From a checkpoint of a small transformer trained on Wikipedia: MLP 960 GELU, attention and MLP in parallel.
MLP neurons of a small language model. Each row is named by its layer, matrix (down: output weights) and neuron, and shows model dimensions 80-175. Each number is 128 + 32 x the weight over its row's rms, rounded and kept within 0 to 255. Numbers have three digits each.
A block is one neuron, or neurons of one layer that tend to fire together. After each block is what it responds to, as a language model described it from the Wikipedia text at the highest values.

L9.down51:158141102076058145143141114123130156110135109125090169123129122136171049091130091126106084102153136196171119151093141138062166134109132118148069156126163161145135060146141167132174115136104123179137149063125131085138124083121155140180110119147080122111202051116132077095125144166178142174
L9.down57:044171105125062102139173143126184138159156086174128110139165125082166101184125147140212077144067084140106077102172104146129168167108133068120128092094181125124200107138121105080129095111132141082187130160107140157129085084119149114133131085130123115123153126128124157117107137105125126110
L9.down435:119090113099181154119100166135128129093152158152089172159085131116099115033095157141146093159164141122121132138118068137088128123151163136166084155125133124149092120134072087130111103077104194154125113126097136138129120095129107108136152159164101139126148061176098173129121210125082099140
L9.down466:094135133096080158114107173122131108159133078181147193098126160131169208159152145179199099168091118158112123135093104131079152153154160105110092052089218101086155087135128081091122120139130107149129172158099146139167123084119148127159136070193202130116155097110110148116112151159179160102
Verb stem before suffix. Fires on verb stems or inner word pieces that await an inflectional or derivational suffix (-ed, -ing, -ion, -ive), e.g. describ(ed), contribut(ed), ass-ess(ing).

L2.down69:150123155098125147115066138154108107107147150195115087166104094066119141174045223174117140086126106133068158106157124121121098117153086078136124150131123102132154164099101108110061060121160104076142115143095091185136135111061160122126155151115172163158113156092179152083143175082122118127
L2.down108:097165126187116119153043125141106192141097158075142127135102134162158090162196175134123159092029117141107088083151131168142124104188104110091085064113184123104118156133071106182127127133138114169162103071167125163143095118128130095095198115156114118149157098148139086100147155152115142121
L2.down111:151129143199126134106045112139159153139128093148107146071135123116089130111060085110085121131117162163137094103109130177153126175159095108137110144099155088209124176107118172194099141129107120196138147093123140122132162141091098163096138074110105120048069174161156075131126153116140169109
L2.down283:149111087114176189153146177155121124121134138121125088120114092142162129118096077080145120136106132096117109147122071094114081109117152174121064065135125150065137113180129170072169095151125128123143169174151162129114109094125103111090137078081169152101123122146109225130188093160182161164
L2.down307:103132158202165142098095079091129112184103142067143093116131128164127106142137153163123154092152170108147113155101107108115177108153123153133113145115123123097115099165151160119138113086140121149129042148155145075113142176144087165155090219144140178082087102173103197155138107128144127188
L2.down316:058113116128125170143138164116149089074160214138153080175125157139116079094112115117129090137121141133077142141131071094114161132170133117131090130150140126095162145134171097150102142108109220141140145076102144130140141134140183126147122178143147152071184147092179122090100145156095148091
L2.down347:127115159127174125131131100158168109127088132100171094161133117128160179156154173134181187170163149126150126124103124112168115072145148138038117130060113119118213055159125109124100129111116132166141136058116126108076130153115126157081091086089170158106159168113101113141117115122129134199
L2.down352:139162098176169137064120128098126107127083122101118112146122153149144046137110178112079136154120142139178047115131137154160121129141117142116161088119141143132133134119149169113059189130174140153130087137128189078139184122145123177104095131147102106054148079087137090138099102157188109120
L2.down378:169068092136119102098050142141150100128114060128106118093183100119116186093098081107105137095067133155072131165136169136126119097126129101118168129185148084086151165130195124145122168137170120140163104127147120179099165091148127138173174168117167116138062068055151151192123126165129160107
L2.down423:112153141154135132075203046136144168156167163160088062115186145166143055184112136096151110136105083138135055095096148127106115120134135147088132159211143089148099129090121130165097143109125138090085128147157159064116125116137121139163153133117130098106108070119115109141110114196194135085
L2.down557:137164185162124167086101137093112123132100116093157128080175125108154161084141139124104075124136147065067103125091141198084155159157147102142164199149092123119161168147176135101160125114144119155129087185105131075151154134178095140141145097105097095129122131093064128138197114112107126108
L2.down716:069146155152100154107097124100099191119124124084093119190125104122136119134165153155104154146170129140147121129135177089147124154123180149155140153121103165034149116174135114109094129090141119182194109142083139122173119120086128125129105126169092049139114119084138098139120132159121099102
L2.down718:138136139115093143137103110109077099176126161096104093130138129147166145167093151132133187166166140119126113216128086104108153108167090127113132109168171128080148088133102146153123101112136133091102132194130122144049160098192108154112096150092168089112122121121154207123140137083095136129
L2.down780:090180155095118170109108110117151140101039119077084075228137116117086104073181155076140074150124088157096144121116125175182127097089197157111188159141182153169186145121150096121091154182087110138116127127136157136122107144162144107126188136146170081119130109149133150098126187138111106171
L2.down814:147136145133102184156151140102112074112167138147081153110122098145116173159133133052116091174163099090154116102107127158123200150143199174105126137081121080161113174175168113095110096120088176140114134133142090114147130113099117131117087170107132170098153127125112098028097105097140150099
L2.down924:161176131130060148101152127144121204142121140117084123174165070121121075161070146139136094113111116080117116170124096146132129111193119156140120149098083119102132091153166081132077085055084098145167134195054127140114150080098127160166142133125113095146085158166140121129073150094046153107
Word-continuation fragments. Second word-pieces right after a word's opening letters, especially f or s; strongest on accented letters in Spanish/Portuguese names (Fútbol, Señora, São).

L7.down533:133115133122141141132064140141129157139122122077087157158204094076149114114112136076165116049105113189105147098100148162071109153126143166124129187084125128117064177085054136110142122072175132061187110149116156148137104109124111156138119108148147077172122156147124171121154175132105166174
Word-internal second pieces. The second sub-word piece of a word whose first piece is a lone initial letter, as in t-ra(ffic), n-one, s-en(ate), N-as(r).

L2.down57:135167152141170157126089180099096065149100116135172139148090153098137188100151137139102151166112114199139188128114220137135127090091195171105128140159147155137096117139143124134119140109147140164152095143116145122118088082093111097093186140194115132101102189102097129099143129065161169090
L2.down197:135153116109123122112176123176103140148147097172150134133101178205106149161162143128125144141071189115197175077094099116120120171158097128098172158091074152156100146091109127178119122151159141098164119099166155089066151118122146077106106072127110081091154118169158110129100146150145093046
L2.down214:092143148090122176163091133075103137099209172036145179087157122087159097106124152162077120105079134147134072122174145160174114094113116079127135129093097141138101107141076158191127122148125135126110102118110125111064113182158102151078094157180135131149173107132120063099088112130113088121
L2.down236:160141140149142188155134070157112194095132121149169073124144065055138064159089095154152104120166149107112118090153100140114122117107170110147161095171115161101096156080135185137101137141136061141149115114225120165140151160133107144145123166118153168116087068087158094109135138146137151217
L2.down361:065172157138131153132112148115062182133143100197131153051150119138138173192147079171164123130188166118149157129145136120143095126179148102120156153107150126104107131086143125085127065159101127156076104098115136127124078124185100129183132145121136149107069179120164156184120102125165117079
L2.down464:199117108089100180139114200111166121174143135101052133132153153117138109131138198055164159145121144115146084146098132083129092151079106075104109116120123164147135142156135141131112130158054094094109136114075088149145119141129189206124168064143089144137091139096126116161176112179141137186
L2.down473:151161179101164165121109137187144112187111090174155142112103111129083092111083124110120074175113211160071083119161150129194076162102121138165100121141156154117162049081155051132155129063114181132116152118175114125141182148071120119130151134130163120142072137078144112153174123148155121083
L2.down631:157156129104134122175097128084086197160212114090174151140061165133108166087135195126131068163086132156144162097120165128093099114159103130090175099122133102115160172103137092097150166097108171102144119168180105151123145086119061105145149068084112153169139176100145098129124100141145088124
L2.down632:091096120090053146160122152123166122090136165098150146126097102136172112091097127137146178068183101149075117168103095152108178158110163101191105109089061119112134107107123128107149197146155128140125146184098095143123152106142132172131168151122211110124145147089124085150125087096147099107
L2.down649:105084114139102125141164064143117124126144167124132120076087143076178111204077140170122163139119092129094201145092140099087146144147132099128104118175177130136116069096137155152146087081124115125139087165143170126138121139132094176121107131120130156117126155173102110132114163175147108122
L2.down676:171132117071094137135130134163148069106099157160073150162180083126110117104123109158141161193133172116126096082148142149133109145117135102120076175149115099076141158136175091165088112118128142138139155145171117127115166124188128095105090160104119185127134105125101149139103127178118108116
L2.down761:132172182121161153102107193095141154103184112178074113139198113169130149120093172149093121133192138109136155119134137076104130166116120129145135150116124084183110108111155196131132082098109121145118124126157164142108079158153144047116107082191142113153102100142140079142174148132087064149
L2.down774:106129155155080141120170080039159112139112057138141080168138140138129145163144099129161104156128141117153161106068091137086172095133135162117108076124097135168151140131091154131162124195139106107085148180067031189145148097156146140101118113101083188106154116097135119144157098180162120102
L2.down788:177075124100098091090100158160088160158178147127146123106134137118127112161142107193141176076066076099119122110088128103100118168143095080164122094120139118074092150122148170145153141153110116187120139160152144197137139090144123130103161184157163116196147103115117139124085115133159107154
L2.down824:114087138111097178101182151087116083145117126144072124146139159122088150117131122098104109132181137154180169174144156125182123170123164147105142032136059147096110174189116084170154138144086146086169134081076110102148146074100227120127091115109125125163110098157103130133051118112141134160
L2.down829:124153096118084114185081170116106130130114194162120143210084205128140139153110158084107118089168118126062146161121131108079116110093152135131157153134161104127178176148113124165115142152099170136114139146150085086180085116072095139149110070147135106121085162162118125111130159132149171148
Word piece after initial n. Second piece of a word split after a lone n or N, as in n-one, n-on-album, n-ecessary and n-etwork; weaker on "is" after article titles and results/statistics headings.

L7.down857:137091062171129177137119117134155119120100132136201123150134124083158129120172147167149152172139146136191119104161090154124074173183091179183091152093172139103130143099183087106160141113126162155155108185154095149070133126194055141151141089072133121151110064150134117093146143047152124114
Mid-word fragments, diacritics. Word-internal pieces, mostly bytes of accented or non-Latin letters in foreign names and titles (Nușfalău, Japanese kana), plus English word middles like st-ory, soc-ial and some commas.

L9.down395:145125151136121123158145114125125156120089135097113105127075087148167084131109132144116114095103137107143104107152137138129133050126172086097185155143162129066097082116145122081090080058120191081113168144134076152077114092151159150106107110139143212164130119140118177182148142154110124143
L9.down596:214113064127142088133113217185099138123156113132168219130157159134068173119148101150161162062110106119085159155120143145143105169168198150109184141123123100156164134190129118113118064115088161168118126143214107117110174154140076109116110083191095177132109117108149101132127137113088096116
L9.down661:200170135133062131065151148067152093158083082108127124075099138128112115145120180134083141129051089115141140164199099167128144093141164101139135088109063127089165138112093135086118133187121065129131138132091124063125160062139161096079101175140161147135127146137183164109170080103158124142
L9.down837:121092151128154172023090083143113162141119074118111128160069143180090160152145170118127141128071152112171104147110142161169167109131153095091116165113138151133159141164190134088162101118065123134120142100163107110079115063098180157153104164164098151131115083165122148120166101166153144076
Infobox field-label endings. Last token of a field label in infoboxes and tables, just before a colon or pipe, such as Total, Runners-up, Dialling, Installed, Died.

L7.down359:193083130143161119087107123103213115126107122110130133109158083067133121071089144182074165124162105175156109147154155103144177085032079166132132136108101197125092085120133100154147136116112150139101109139158153102124118188064155149130151137106141149098147120105146125086086103151150164093
Word fragments and pronouns. Mid-word fragments of names and rare words (Ferg-us-on, F-us-arium, F-il-ipino, the prefix un- in unfavourably and unions) and clause-opening pronouns like she, he.

L9.down5:195130157154069143156146129168130139140131173140121058117102149155076152138116157097119155171175140166130102139140155108121152156132150162119125142161154139155133107085124107117112138119139071143113156101234151063121120104144123166099077128085121189112124142126078136080152092098150140060
L9.down29:143148130130039166151108085175144174079148143096160124126145068168116117104145112107081153152158101113104135145147192143138107109088110166134136192076117089135117104107119128143101109134073086116122148159115133141127143179130161118087102111120152153132155142176147090187147158139099109066
L9.down806:182070147123113137061124130129085138128121137028138107084087108152127093148067113115119113174139148107143166127137142130116121144140079168101165144093095110107140104108166083144105138177100167158131090160092168129124180136067129155081084145116136151146129144151087147109113127124161101153
L9.down818:146158139139088081083106085178166108154120107175145073101136121182151173160113138156122135145160156088127137079123140130134106039098129124162124126063128155090110125097113078046105152080084113119184096133153143118132141151111101203130124149050124147144130146118105117143135143114148054143
Word-pieces, ordinals in sports bios. Mid-word pieces completing role or stat nouns (ass-ists, football-er, voc-al-ist, GB-R) and ordinals like second, first in sports and career text.

L7.down172:124105148149126100187094172158144149078116094129127165158078135122061110161170080175128162133081137113138150043105118175119119169118108111154121098152203111144110132131124125065094183155142133159092127147133061163090124115140149094115125117161149087102098154073166134140134078080192106105
Abbreviation periods and word-pieces. Periods after initials, abbreviations and decimal points (M., Corp., D.C., 1.5), plus mid-word pieces like Geor-g-ia, for-g-otten, N-ig-el.

L9.down136:141136138137123152133169074120137120174084089135153114124088108135134169169171132082118153171120142084103138178134171130127088140153075079150135172196169141145124106142192072129101143124105124143074034159107085131056105153164130175095128132194194154094137166190121136106105128112089156138
L9.down199:141175129133137098129164184168156106153093136116162112135050087159120127111163132090142162064119163151150124144115130139122059138124139113177140109095134081149156122165088153159093101118115115158098161166166178136062111186186110113114074093158118088104150149110060102152147160151115071148
L9.down714:181111177091139180145146129140088092156129126075098135123178135122073133117127136096125133029136139171132107131115107157129147167091133124083114145139109130119061109105098093134146125154112161114141102115192078161109150150134117101096113136135132154080156094129069092110149111119134153086
L9.down790:106117081135148131144130159096152117152117132110129172187151071142144114109089094153141199051162163102164128125097146107126076143155098169149129106111116115085086115176118141081134172140125104167102136172202174196119118096115115119102000065142123116181107124133127128098102116117167108152
Non-ASCII letter bytes. Byte fragments of accented or non-Latin characters inside foreign names and words, such as Ćurić, Qarabağ, Laudonnière and Korean or Chinese text.

L2.down159:112084119120103150098176121122061112104142115082149127149198078120171126114120116149184168133188142103123175138131117057124096131126175115144124104173200171149116175128131130112079090110165181124048092161096139126133119115128171173049129175154177149113080142128113123143154105157115127124
L2.down170:174071106098088097114182087140075078168118086178173123114139105106120197148099101130112128177140122110065164125164129176066165125120200094141143154096174168118145158159148124099195138131183121085192111154095126147141125101135138142106176135111155155096158163120169121115109147120094151095
L2.down183:128084235094201172104101068140080113112132138100097121124114162117128129107126134158166026132121148161156116169149166151123160177098160097132170161066090095175149134129123128108148112153138173166082102102178104143148165149121088135118107124101075133164091148191149062134118128113043178098
L2.down257:148101091093154052096070103145139205074156169162151085181071143077113156101176132184193089042171169079122145101150081132118185166181129072124194062147155138131179128137138123140120110182126166128154125119132169096117203117110131111134109129157160141096140154132160076132099162134127119099
L2.down292:093134136102099171132112089119084147085102131050101142156151110136135108153143078199148168116174098080132124098084106056109137137145167161163146154131099143102106168134114091126157155153168073111181076132168129106139097166106164155140093129171133190119134095108148109187161184111137115170
L2.down302:115126047069109090119102206101157204131176130148152139094126166135083104133113068125171147064081101144131080181142155185116152106129125101176147140147176112140122111140128119113142101105123117184097085138153080123144087139150092204131153170107097099124079138124155093120068095127144122162
L2.down402:144095138124154127121149163154131079061145097085160165172078152145136131151131197178073104101213074130088131099112109170143155092158149105056059138109160167132082144112154165135076138183135167142100112131147119075138127118051111142123160094164191113143108054172136135077180156125113137167
L2.down418:130098125117142100192092163070113036142156114054161169135147157078089142094127147100103159169075094108125143064130132122079100099127153181082184190178146149107078159149031095108139138112111077148133137146130145142173132118147131150087154128090109094134187164128107153085074101144111140153
L2.down476:072106099123139115087152126094125149146126134138120116128128127110115122161124101163114135106110127134090170118088080091078080131117093186147255164144131119134102096127175150159129087136134113121077144109132153109119167125118111163130171100176123118118159097119163063201166189136091124154
L2.down678:153092145100130114117066124138102177075150086157154099160151078115191118135066154144124144106153145130138132157144116127143127077121199134109111140118067184061187108102142186105120100160118183145139147147135174107153140125109166100141074097128202103109203184131147125112139139162153099153
L2.down687:137197147139135137128191163118062109141180139138141057117128153058119136126140089110154171134153100129118175153131160123083188115085156147117124114124117114174067129106129153112108127138148092160100102144096123101134127116112153143109134174083226149163096075172141143156162084104149089125
L2.down707:159143082173158118122154120096157121117172120114113177130137160132117091159146193143116212187108140138104127095140111113134101113126121078093117118145120163136161152121183134113048141146112157144099119056154168152143113141158157056090170136112170076091137100107178127143190139132135066145
L2.down756:109164115051104073159058106117180097162119142094144155116130106113133143128112166122149167069114162193136114139139128112162136137147151077185155179136084130120142092109049057068123127150128125120127124164090150167118089113133125190139122156161170165129092138134139137098146133206146129136
L2.down803:125115124108139139130158097119069144108136114156190138166135114130164126118115093075124162143132112139115152154145158191083170176144123152176159128132093107090087166095063149152152085150100120223150135063100139109107183198174176099132106115147136092127161165079126137152162123119104075100
L2.down813:154119108142158120086142149161150091137171162109095151098076172161165097178182134156044085146142090112081196158064157126096095128093088108118194111191199138137080132153131088150167080114166102131127093122104172159095140156033132165116113139128133109108178115070125109149102141085169095121
L2.down881:123123134137154093158079129129119101129132101102149101122180060066161152115093125159124137103161122108137097191138083134142067125099130078153111082115110099203180111188123166121141080120106146187166150140107110136094103121148098208162134131174137122152063191126145155160101103115125121146
After initial W fragment. The second word piece right after a split-off initial W or w (sometimes Th, Wh, N/), as in W-ill, w-ool, W-isc-onsin.

L2.down40:182133123126066128168078109115142131162147125134156075082148152159110191177138080103112154143125140111126124141105139080108064109125150150175076187114101158105191105174132187115122120053093135119120099170109116135111065078101131144078096090137128160109105154206090104147081095069105152075
L2.down47:142082132136075101086168111086103101172141131135121109106118077151082116100094078139186115066165157115148111173106118182153081107144178151161121096181151081163129084081075130117094097106103167134157141115161123144166187160116158141165111144166092117119052137126107107052058161103142170174
L2.down139:088110175104105150134129154115077070164129124115144128055105127179185130110128128153121146146053119161162158127092066121115131137060138129133133139125169128117151122187125145102103166159129165069255100117138128065128050130116096103104173163188140139185151111218138149127133148144120086145
L2.down221:144078197181098112136179108089174124111169105086148124115017091129192134124106091132082111141067117161088152089120131120097125039050105187176132119175201109128133141139153123097163106079124133094114114146095144138125159106149185097126124103131105165134140106146126168117152185174148124111
L2.down230:182145168177125125158146126139125104151105167175055083106095163094136124116112152163096089112163121121113151162179200095208136137104167104113143167143137161111064149137109182138095111140176132112151098134076144121083085087092085185171165106109172129184114149134121120123095133147156142132
L2.down411:144142109181113165145120113144126170127165178140112136094081140139138105144117095142114134144083145130122124173100073173110152212160086141114233168125096185102144114117156149071171132136130118146179154157179133117120108146137071052106143071107112104145162142152099148109158137109182130167
L2.down438:058111156118185147134137102143161131109149122175127161129116114155129113099135110103148155178090178086106157103108089118128142133114187175067149091134152091104172106145128136172110064116155198089144115137077126161155167172206108104127167141117099098180122132117181125088114164165151111108
L2.down444:168088101111120151108071197145145088129135156152136125021110138177179118206151160147158142059165122149182103132103131088137118119125135137116073167106073105171150149112054124051098092174177132109100165115153096142147139155103224119157127087140136199107151081153133106150106159126121136092
L2.down446:104098096132152101156134132148130185125097133148088142161103096130142132118101101137132076095208163098197150157078091202161126104213087158106125120134138062113120122056144039113099142152111094152150039121142120093144144093128162118083126076194131161146116141104118122064120160122132100198
L2.down520:133143084103133145126096095108153169145116139132162087122087158174079145090096125112128119106100105135151072116133144127098127121088104142157137048099162125126107122160141120118129109134175094166147132112134142125128110144142162092114132136146179178163128119128138164133142069119138117105
L2.down526:178099146161126157137093108115144131159193151107145109093082164160145122132171104143116114145089133101154068141117125069073117137070081084168047079200193114128150127136122165129161171198121170148172188093154096142092118072146142146142101125150087065179142112134098134116088196123144113126
L2.down563:094082104217133056084111086180123063140133126148092104124165084151116127148094159135129185180150149092117126163148136117144163168157184105127152143154103107088175134095165103127074112117149119142099143039116110141118157106150117202120125145125141113125136148165119152130130073177121128130
L2.down689:195167123131049142153137112124110177159154097147091092113109104087136112129095094138117176098144130126165130139143140174138057070112240129132148098170140162082123057081152147117151123154192090176110140079189159124122113101129095085123161131113184162134128107147070118120123168126117071141
L2.down849:130129115099100110117175160104129160139189113173154111102093183124165117154196181092123124142136119137132099148148134170161149112116070114115109063120097121208171153194086151112111120114162120111163086137147188112102104197158130181094142049159114088101130088158122098129031124099158134142
L2.down869:126077149177145068138212111102147054116136130134060062065106196173145093113104170120121126098111119182141191184181102086130113159107117176159087088098160084113119141189109137134137124057050132127129151111112174100195126115133120124152140149153149116114094137125091172167088081103118086124
L2.down878:135124172107164165127144166100183161158164128162142108094138127141177071122107151171092090119143142132114078120113084114108109095150157112109062088166127094081148079086213197137181109152130169158166171141170121160132128127119140041127159135153080186103067150103097127148121167124130154123
Ordinal words "first"/"second". Fires on ordinal words, mostly "first" after "the" or a dash, as in "first place", "for the first time", "second lieutenant". Weaker, scattered firing on word-piece fragments inside words (Sec-ond, E-nd-ing, y-ear, O-per-a).

L9.down113:124078147107226157149149155129112126135136128113106133142177150116114153076108142118079173131105175154178091145096132139153125068009116123090119162149159114128178134149090127164138152080144113123108220111029185196124118146116144135138173109077091113067108103074134054139105101158127126095
L9.down123:123093151128128125102110106108145138143134086108136172075061162133184161156096095150088075135150083167137145154089160136169114101199114071076173109105156079151114108125184135107146093125139146122174147181125139102164152132100137153152160143076123086069193138144172165051151164124089137116
L9.down134:136153156155109137137155215122092135185105119122148154117064150130138158114097108159147123116127135079131141182121086095144130144152104123182085122175110122074154117202146126126053168207133184164151148114158069105119146095159137111152075137139133105112182123131123108128116150143151125143
L9.down696:149076145129094114138106072099138127146116160120184166118103142118100173121064140118138118194118143067124157152130097159110069144153147123078120151079092108140177142111093150171174156112166143167072194059098158167152138075176156135154090141117119107178169128091092091110167115134144079102
Mid-abbreviation and word fragments. Periods inside abbreviations and initials (p.m., A.B., H.O.R.S.E., Julia M.), plus inner pieces of split words like approximately and labourers.

L7.down248:141127164056194134130070177164137147157167119105149185114114155136157157114190110116129130088171126149120070115101091147147125126096081151127098092112213143153214078135072100092159136127128137121164192124112143163145097102076097098163127124151160065053142101094140145133165106121131120098
Numbers, ordinals, word fragments. Number-like tokens such as digits in tables and dates, number words and ordinals (six, second, 3rd, later), plus mid-word fragments like For in Forces.

L2.down44:205147081150115142115075166100115162095103199109148161158119191196102073156139080143089100155132115093097084129148162143116129104156147123118127162124095151094118172125106053084146230111105126148132113057155111106165123125083097133098157088080113134193142167128105135085137157139186139082
L2.down86:128060138106112128127137103098151120157109188100193158105049199089136089117088203170114112143116093112138073149105184126139100145081141165082124136085165117157123076174091085141152071146145131101107125150124190099122176127137097168107150100129108079146161112092119101141072128168155123079
L2.down100:119118153156133118085156154117126120159149129130128118135149107163155133118178098136106134051159101126095079115124099074109132109143083137140097174066152145116138069109208094112108155086162146132088143139025101139196141106118099161098109128146122126188114142146121164066167117225148072114
L2.down184:131172132060154140127158182164081102163109142156150192070111192146134120128098095132112154184083134141136143134105125112096073109180164120082113072182058137167096135125126143191158110050116128157148165151167076113120088162117150083111086161070163134069108144137153120148132141183114078114
L2.down188:151083141120135164111200131092152127129120154142109132103139205150119047123158089155148133148089124097156143125109121178134164079159166126121086050110146097123122081094173107116119153079127165093088150191115093161079053131138106135128117127092162163075166145164146162121119124166134108098
L2.down245:087137145114115145121150084086131103098127190086093134155136154076111130094138100142105164142118096083094145129084124112105146149094115099108134146161176110070164085122184099110110092114137085080108122163135138075156115124131103151102129154158154148107139169141132086165135185157116120103
L2.down299:128163141119111121112112126138164156149099065143130101129104118138165158108089085171092088201115197114158080077136134183131110082119087180141176107092133109185086179112149209136135176113052129179092148113073157115103160120162126087147120090135127122143127107128171151117121127158121122086
L2.down304:103115080107188132104098123155145189121085141084111100201105060114115170121123105104137175132128088189160107124084083108154084074124117148156163146109116122109038191109113171098112083124178085104144128163166128072147135130133144154124124124184127101164143146136166203192153142156133098120
L2.down392:105135138073187124079143098154090153120112199063088162094127195132133157158156123137089111190071115129146095157128126146157102097127123176151150116106112150115173131156120138149201095211120182074148094145103146076147121119114148134104134048118133088092135113129191091116074121155086129069
L2.down497:106159159130101116070114132103130076120116093097121124131122143144128160130103143202064119113102155099146149112155109155158167177161125145102146098133160124165107111153163091105127130095146118120121092134131115106111148099091123143108184171156134126184148161119135122111123099117158103097
L2.down569:107074166157084097177149139177154131121158143153155149051127182156165059120124086143113087140121193108096142167094158132127122154156126143147118109151158098143173170127136192128095159180112138105104061082085110071150140157099136088095131120097108078105149083087073132163078164130163147115
L2.down737:098069110101136178118121101049102067112165127172163080137161113123159118130173138112088152156139151112099173105086080142120115142101158120135150135125107097176160125200143167122152176140125073165149173170104114090122163150158079115071119167152152103119093127052115221208194116096134109088
L2.down822:129067122164214130090167110143127113143059175129139116141091114193108153164098119092124170123094120148105172051125173153179064102127126060139127099100145119118114152148133176116111135080113129124191098093126077132111132085140164118173162130107170065177123133135144145192103117165121172071
L2.down832:078131107177144142113147102148135193127113092133152086142199095139082151098155179098090133062120149125151158126165102133113147123115113164111058142102169140116147130094134168125091112132141150148153143122168106063092087134061142139115144123098167133143144102158169131148150077143144176116
L2.down891:112092169111170123134101122157093067135138145103127160149143167116117152111180092138112116100126086116131152123125142108085091113108123138120117137101161121136118104112142070139107178150127087124138151095184117118173116224120143089124177145170164047102055148186065135094107146088142118105
L2.down906:101207089199114182123133177129161078130096133128127181121109186203147088150136114079119147157146124138083099204117094139130076078126135081129117048119115194092145138121114178111152092114088150119123151149083147104123087150131110170135127138124193155119116156134119109105104074133088096125
Phrase-opening common words. Common word-initial tokens that open a set phrase in mid-sentence prose, such as name, named, due (to), took (over), high, small, not.